From a checkpoint of a small transformer trained on Wikipedia.
Training: a variant of Adam for these matrices, 868M tokens, 13248 steps.
MLP neurons of a small language model. Each row is named by its layer, matrix (up: input weights; down: output weights) and neuron, and shows model dimensions 16-79. Each number is 128 + 32 x the weight over its row's rms, rounded and kept within 0 to 255.
Before each neuron's rows, "fires on" lists the tokens most often at its 100 highest values on Wikipedia text that the model never trained on.

fires on: " and", " is", " by", " |", ",", " from"
L10.up213 [125 135  89 184 121 204 192 139  93 168 171 135  89 166 198 187 137 141 117 135 107 143 123  55 160 154 129 102 182 157 147 129 118 147 146  60 125 123  94 139 101  70 151 112 123 117 138 121  90 133 114 135 152 135  95 112 123 160 139 181 150 118  66 105]
L10.down213 [ 88 149 125  23 132 108  55 158 175  94 153 139  93 107 106  83 128 129 126 144 138 167 137 152  56 111 112 137 119 106 137 156 106 168  57 177 115 158 108  71 183 167  85 132  82 166 143 160 142 110 154 111 123 171  96 105 131  82 145 125 118 127 215 166]

fires on: ":", "):"
L2.up49 [134 145 129 133 132 118 147 131 175 175 108 139 169 212 186 159 142 116 178 121  78 133  53  77  98  93 122  81  66 118 116 141  97 106 159 131 133 171 162 172 128 147  70 113 120 165 128  95 134 104  60 155 121 137 132 126 146 135 101 148  89 150 106 131]
L2.down49 [ 96  93  76 126 129 148  99 135  92 143 113 149 139 200 118 170 129 163 165 126 100 104 234 139  76 148 137 133 132 119 135 109  88 158 169 144 143 123 188 143 135 101 143 108  93 120 126  87 130 122  60 164  75  93 123  91 111 124 120  64  96 173 124 123]

fires on: " before", " –", "\n", " after", " to", " on"
L2.up104 [112  92 160 131 111  99 124 117 101 152 131 116 133 168 161 129 118 121 139 118 112 136 135  82 192 151  59  71 119 106 191  86 152 134 147 143 132  89 205 190 128 128  70  97 140  78 148 197 148 120 122 135  96 117 139 127 154  84 129 120 159 133 143 107]
L2.down104 [101 150 126 122 135 165  96 160 114 100 134 112 120 109 145 130  91 173 120 101 105 116 145 189 196 152 150 163 111 128  91  94 109 147 131 107 138  78 100 211 125 157  74 101  95 121 101 161 113 152 174 147 126  36 163 249  56 173 138 127 105 159 121 217]

fires on: "-", " of", " al", " by", " Sir"
L9.up268 [120 113 129 129 175 116 166 163 135 150 123  84 147 181 145 166  76 137 105 140 125 119 109 112 143 110  87 132 148  89 162 151 129  63 175  66 166 139  97  48 105 101 129 120 179 131 137 112 180  98 126 161 167 104 100 117 140 195  75 115 123 107  90  90]
L9.down268 [139 155 136 107  77 132 144 118 119 126 144 148 156  95 112 155 141  72  55 118 141 166 139 103 147 133 103 131 131 134 129 145 189 151 152 105 118  83 151 195  79 114 119 159  54 152  77 129  59  81 154  99 155 113 130 148  52 114 134  45 113 102 138 103]

fires on: ";", " is", ");", "\n", " was"
L3.up109 [ 93 106 125 117 113 101 135 128  74 174 152 146 145 172  82 171 160  94 157 131 111  91 146 164 131  94 148 110 148 123 124  83 129 115 126 142 137 127 155  93 120 165  96 121 133 121 140  88 166 141 165 130 144 134  83  75 146 140  56  89  82 108 119 131]
L3.down109 [169 112  97 142 100  93 127 163 142 133 116 125 155 131 127 123 107 190 127 143 181 138 151 155 136 130  86 126 138 193  80 127 120 123 163 148 153  82 178 129 109 158 193 145 124 106 123 164 112 199 123 114 146  93 158  69 109 176  99 113 164  78  96 131]

fires on: ":", " by"
L2.up664 [139 106 152 129 155 120  66 126  94 160 131  91 151 167 120 182 100 131 155  99 127  99 151  92 141  50 149  77 110  62 140 149 165  80 149 128 115 165 132 124 124 106  85 126 138 109 149 111 172 105 120 200 170 135 154 119 138 138 136 127 136 115  82 181]
L2.down664 [145 151 185 113  62  98 123 121 146  90 123 157 140 164  79 138 126  95 200 111 116 117  76 178  96 129  83 122 113 119 113 104 128 169 151 132 154  91 183 146 143  82 134 101 111 193 155  98  82 193  76 175 123 136 108  76  72 143 210  67 118 117 146 137]

fires on: " and", ",", " W", " M"
L9.up270 [143 128 151 128  95 119 138 106 110 145 136  65 215 179 144 189 145 108 128 144  72 102 152 136 131 124 154 104 132 130 141 125 149 140 193 141 113 153 107  90 102 102 134 139 137  99 113 152 130 163 141 171 153 143  90  87 131 126 134 186 171 112 117 109]
L9.down270 [122  94 113  78 187 178 129 135 114 128 135 166  98 103 105 151 102  87 135 189 179 181 179  91  99 143 153 162 166 115 116 178  94  71 131 166 113 124 139 135 181 141 139 105 106 135 102 111 160 114 145 120 153 147 117 120 130 112 125 141 143  81 145 207]

fires on: " of", "-", "ed", " the", "ist", " Team"
L5.up227 [124 121  87 138 146 116  76 169 108 100 106 143 165 134 129 137 124  94 128 140 152 149 183  97 108  69 138 117 114 118 170  84 180 152 195  44 142 115 158 140 116  93 192 127 200 126 129  75 113 134 130 189 131 135 123 138 145  72 104  70 143 107 106  42]
L5.down227 [149  92  84 111 142 132 123 110  50 141 139 120 153 142 112 117 117 108 117 124 106 141 206 140 183 121 170 180 127 111 153 121 112 108 119  83 131 108 153 144 153 135  95  86 134  72 190 142  88 117 111 146 131 125 116 142  96 144 125 159  78 168 134  88]

fires on: " and", " or", " |", "'", "-"
L9.up555 [173  84 173 104  90 118 150 118 134 164  86 152 169 156 183 145 107  80 136 191  75 156 117 169 184 165  70 142 123 140 129 155 142  91  82 148  95 134 120 173 118 107 113 163 153 158 128 112 124 132 145 129  96 127 130 124  97 128 118 170 115 127 164 142]
L9.down555 [151  78 120 145 121 198 100 107 191 127 140 110 149  77  85 154 172 110 144 108 109 171 145  56  97  76 156 145 132 181 105 161 109 127 150 100 115  87 138 106  91 137 129 127 120 121 195 140 132 126 106 126 179 112 137 133 108 206 132  78 158 123  81 107]

fires on: ",", " and", " of", " to", "-", " Tang"
L10.up659 [191 126 123 147 146 100 102 128  96 158 110  99 169 155 149 139 116 161 142 172  91 143 157  88 121 104 169 141 139 200 108 110 149 158 115 101 116 114 149  76  92 130 167 144 199 107 158  99  66 143 158 137 173 172 144 122 171 127 102 163 117  91 140  86]
L10.down659 [130 131 136 144 186 107 136 128 133 152 127 136 151 118 116 115 181 161 156 137 136 119 123 145 143 120 163 145 174 174 133  68  82 122 137  68 131 135 128 144 101  96 167 149 211 108  93 110 102 119 183 136 110  88  83 165 118 155 188  90 119 158 106 133]

fires on: "\n", " km"
L11.up722 [ 71 123  97 132 110 100 181 137  85 118 164 146 149 165 143 160 117 132  91 129  71 120 124 173 174  91 109 122 155 129 110 114 139 139 112 110 167 100 167  98 118 164  88 104 145  67 110 175 113 157 158 104 111 194 172 117 125 116 127 131 125 170 162  74]
L11.down722 [154 128 101 169  74 177 126 157 150  75 117 112 138 104 169 121 112 138  72 159 101 111 154 130 133 112 114 111 123 198 135 117 160  89 200 159 133  94 168 123 139 117 165 108  95  31 133 121 125 147 132  92 126 101 141 114 148 200 107 130 112 132 116 159]

fires on: " |", " and", ";", "-"
L11.up563 [145  95 112 134  70  73  61 131 172 200 117 116 190 125 159  68 104 143 112 150 157 116 107 129 174  84 113 181 131  84 170  72 131  90 172 108  90 152 146 149 122 164 122 167 216 117 162 115 158 171 166  89 182 153  89 123 123 144 125 179  95 207 129 128]
L11.down563 [119 105 135 111 114 160 152 139 124  96 136 146 125 103 140 181 134 132 152  90 144 105 144 143 114 110 150 144 134 141 116 207  88 144  98  93  75 151 180  85 118  91 146 149  99  75 142 129 158 104 142 198 158  98 111 181  87 158 156  95 147 142  88 129]

fires on: " and", " of", "-", ":", " were", " "
L10.up305 [116 109 133 114 132 134 131 153 124  97 145  89 111 195 187 130 112 128 147 187 114 143 142  97 111  92 149 149 169 153 178 132 151 110 115  47  85 174  67 138 115 121 181 121 142 119 115  78 117 121 116 146 149 134  98  72 116 148 136 134  73 102  91 153]
L10.down305 [117 169 146 140 136 114 115 130 181 142 148 161 112 131 109 112  99  70 154 118 143 156 130 120 149  96 100  79  87 118 102 105  84 114 131 162  92 105 135 177 165 136 131 119 102 150 107 104 100  72 187 125 176 137 120 131 144 120 143 133 129 147 155 148]

fires on: " well", " later", " and", " year", " time", " years"
L8.up666 [163  93 144 138  74 118 115 159 164 123 100 166 119 159 215  92  85 120 164 120 107 159  90 201 141 154 141 172  89 107 128 126 120 106 113 122 120  88 139 119 124  57  90 145 134 145 114 102 121 181 118 127  72 144 135 109 160 100  97 117 136 116 196 120]
L8.down666 [152 169 155 139 148 127 116  97 103 161  83 172 144 126  82 165  75 109 177 115 160 141  98 113 115 118 200 118 168 163 103 155 121 111 146 201 119 160 163  90 119 160 128  71  97 128 184 157 124 157 167 198 124 105 147 171 110 174  78 104 109 122 120 103]

fires on: " such", " him", " my", " I", "my", " player"
L3.up408 [151 129 126 148 126 110  94 127 142 138 113 103 129  99 118 158 149 120 109 171 155 133 131 117 142 146 118 106 108 119 108 139 150  55  81 137  96 143 123 162 130 162  75 158 145 129 155 134 153 116  89  97  75 125 173  58 126 110 116 105 148 117  68 158]
L3.down408 [193 121 139 131 145 138 107 133  95  80 143 126 113 150 120 110 161 117 120 125 115 116 182 143 105  80 176 105 111 137  65 136 112 192 176 129 110  97 116 103 130 109  75  76 158  81  96 110 112 136 130 122 105 203 152 186 145 127 169 123  59  94 166 143]

fires on: " from", " between", "From", ":", " From"
L2.up403 [117 106 139 109 104 162  83 136 130 121 146  82 112 125 117 150 103 112 147 197  94 112 141  95 140 118 104 110 156 120 119 147 115  59 138 123 136 151 187  88 136 154 134 147 196  85 199 139 133 115  87 152 167 180  59 149 159  99 130 147 143 187  73 112]
L2.down403 [157 121 171 124 138 113 151  67 159 109 125 156  80 148 135  85 169 112 177 153 133  79 136 176 133 139 131 151  71 121  89 168 104 124  81 109 108 117 140 138 140 148 117  97 139 188 185 176  59 137 168 126 116 136 123 188 122 120 175 133 151 132 101 148]

fires on: ":", " |"
L9.up15 [137  78 158 146 114 153 126 112 111 148 138 113 171 133 151 144 201 103 115 134  44 114 111 117 145 121 104  73 124  79 117 128 146 100 183 119 147 103 182  76 121 127  98 107 182 177 112 166 135 106 112 169 146 190 143 155 117 143  74 142 115 122  99 150]
L9.down15 [138 132 113 106 115 140 107 170 201 144  89 111  75 150  86 146 147 125 121 163 117 148  72 156 124 115 149 136 133  78 150 158 106 130 132 117 116 125 126 144  80  97 143 130  97 155 184 130 100  81 115 115  80 135 101 107 155 113 161  98 177 119 148 104]

fires on: "-", " T", "s", " G", " S", " t"
L9.up45 [103 126 105 139 149 123 138 106 136 133 136 151 102 201 112 125  97 123 126 151  96 110 132 111  72  87 127 143  87 170 103  97 189  69 175 119  80 101 128  85 150  58 102 119 132 165 104 116  91 148 185 134 155 129 104 106 115 154 107 159 100 166 110 151]
L9.down45 [120 105 121  84 112 112 110 173 126 104 133  82 112 114 133 133 110 123 145 100 188 163 155 173 142 143 199 142 176 102 181 147 185 141 149 152 129 170  79 122 178 200 131 100 135 164 131 112 139 194 149 177 114 101 154 184 110 112  86  68 162 167 145  88]

fires on: "-", " of", " (", " Prince", " by", " married"
L9.up412 [160 109 109  99  96 112 155 134 133 169 130  85 164 137 153 166 104 125 124 188 122 120 161  88 109 120  95 121 103 147 128 132 141 133 176  83 141 116 137  86 136 111 168 153 208 104 155  81 109 114  90 163 156 204  74  89 199 124 146 105 128  93 145 111]
L9.down412 [174 127 155 157  97  42 161 124 154 126 131 110 108 197 141  65 123  91 169 115 128 131 167 164 134 122 124  78 142 124 107 149 113 114 114  82 124 106 137 200 119 136  59  96 144 188 143  86 106 128 143 174 115  98 130 147 104 144 134 100 100 103 178 161]

fires on: " of", "-", "'"
L5.up433 [193  55 121 113 113 140 137 120 155 145 145 183 119 132 184 112 105  90 131 161 160 120  92 164 122 101  68 121 126  84 125 142  99  52 129  68 210 125 115 116 136 153 116 141 131 123 114 155  73 115 160 200 152 117 154 105 133 180 116 166 104 116 159 168]
L5.down433 [118 172 112 127 137 123 117 116 175 158 123 123 124 123  94 150  99 129 140  95 103 176  71 101 122 103 126 105 121 161 139 176 149 154 162 145 101  70 149 120 128 111 145 149 126 157 104 166 125 126 127 132 129 169  76 125 134 136 108 126 173 171  77 137]

fires on: ".", " |", "'", " kg", ":", " –"
L10.up506 [106  93 176 150  91  60 118 131 144 160 158 117 147 149 119 128 127 162 145  98 117 184  60 123 182 125  47 143 100  56 150 163 179  64 198 114 148 171 156 160 148 119  88 105 148 174 158 143 142 151  97 165 148 116 188 117 163  80  55 152  95 126  99 163]
L10.down506 [168 156  92 107 164 171  77 108 135  62 122 129 139  58 135 161 107 130 177 168  94 165 167 119  32 103 170 112 166 116 124 155 124 123 128 182 116  94 136 135 162 117 126 172 132 149 131 123 161 104 119 115 157  72 127 196  33 162 133 144 146 158 130 127]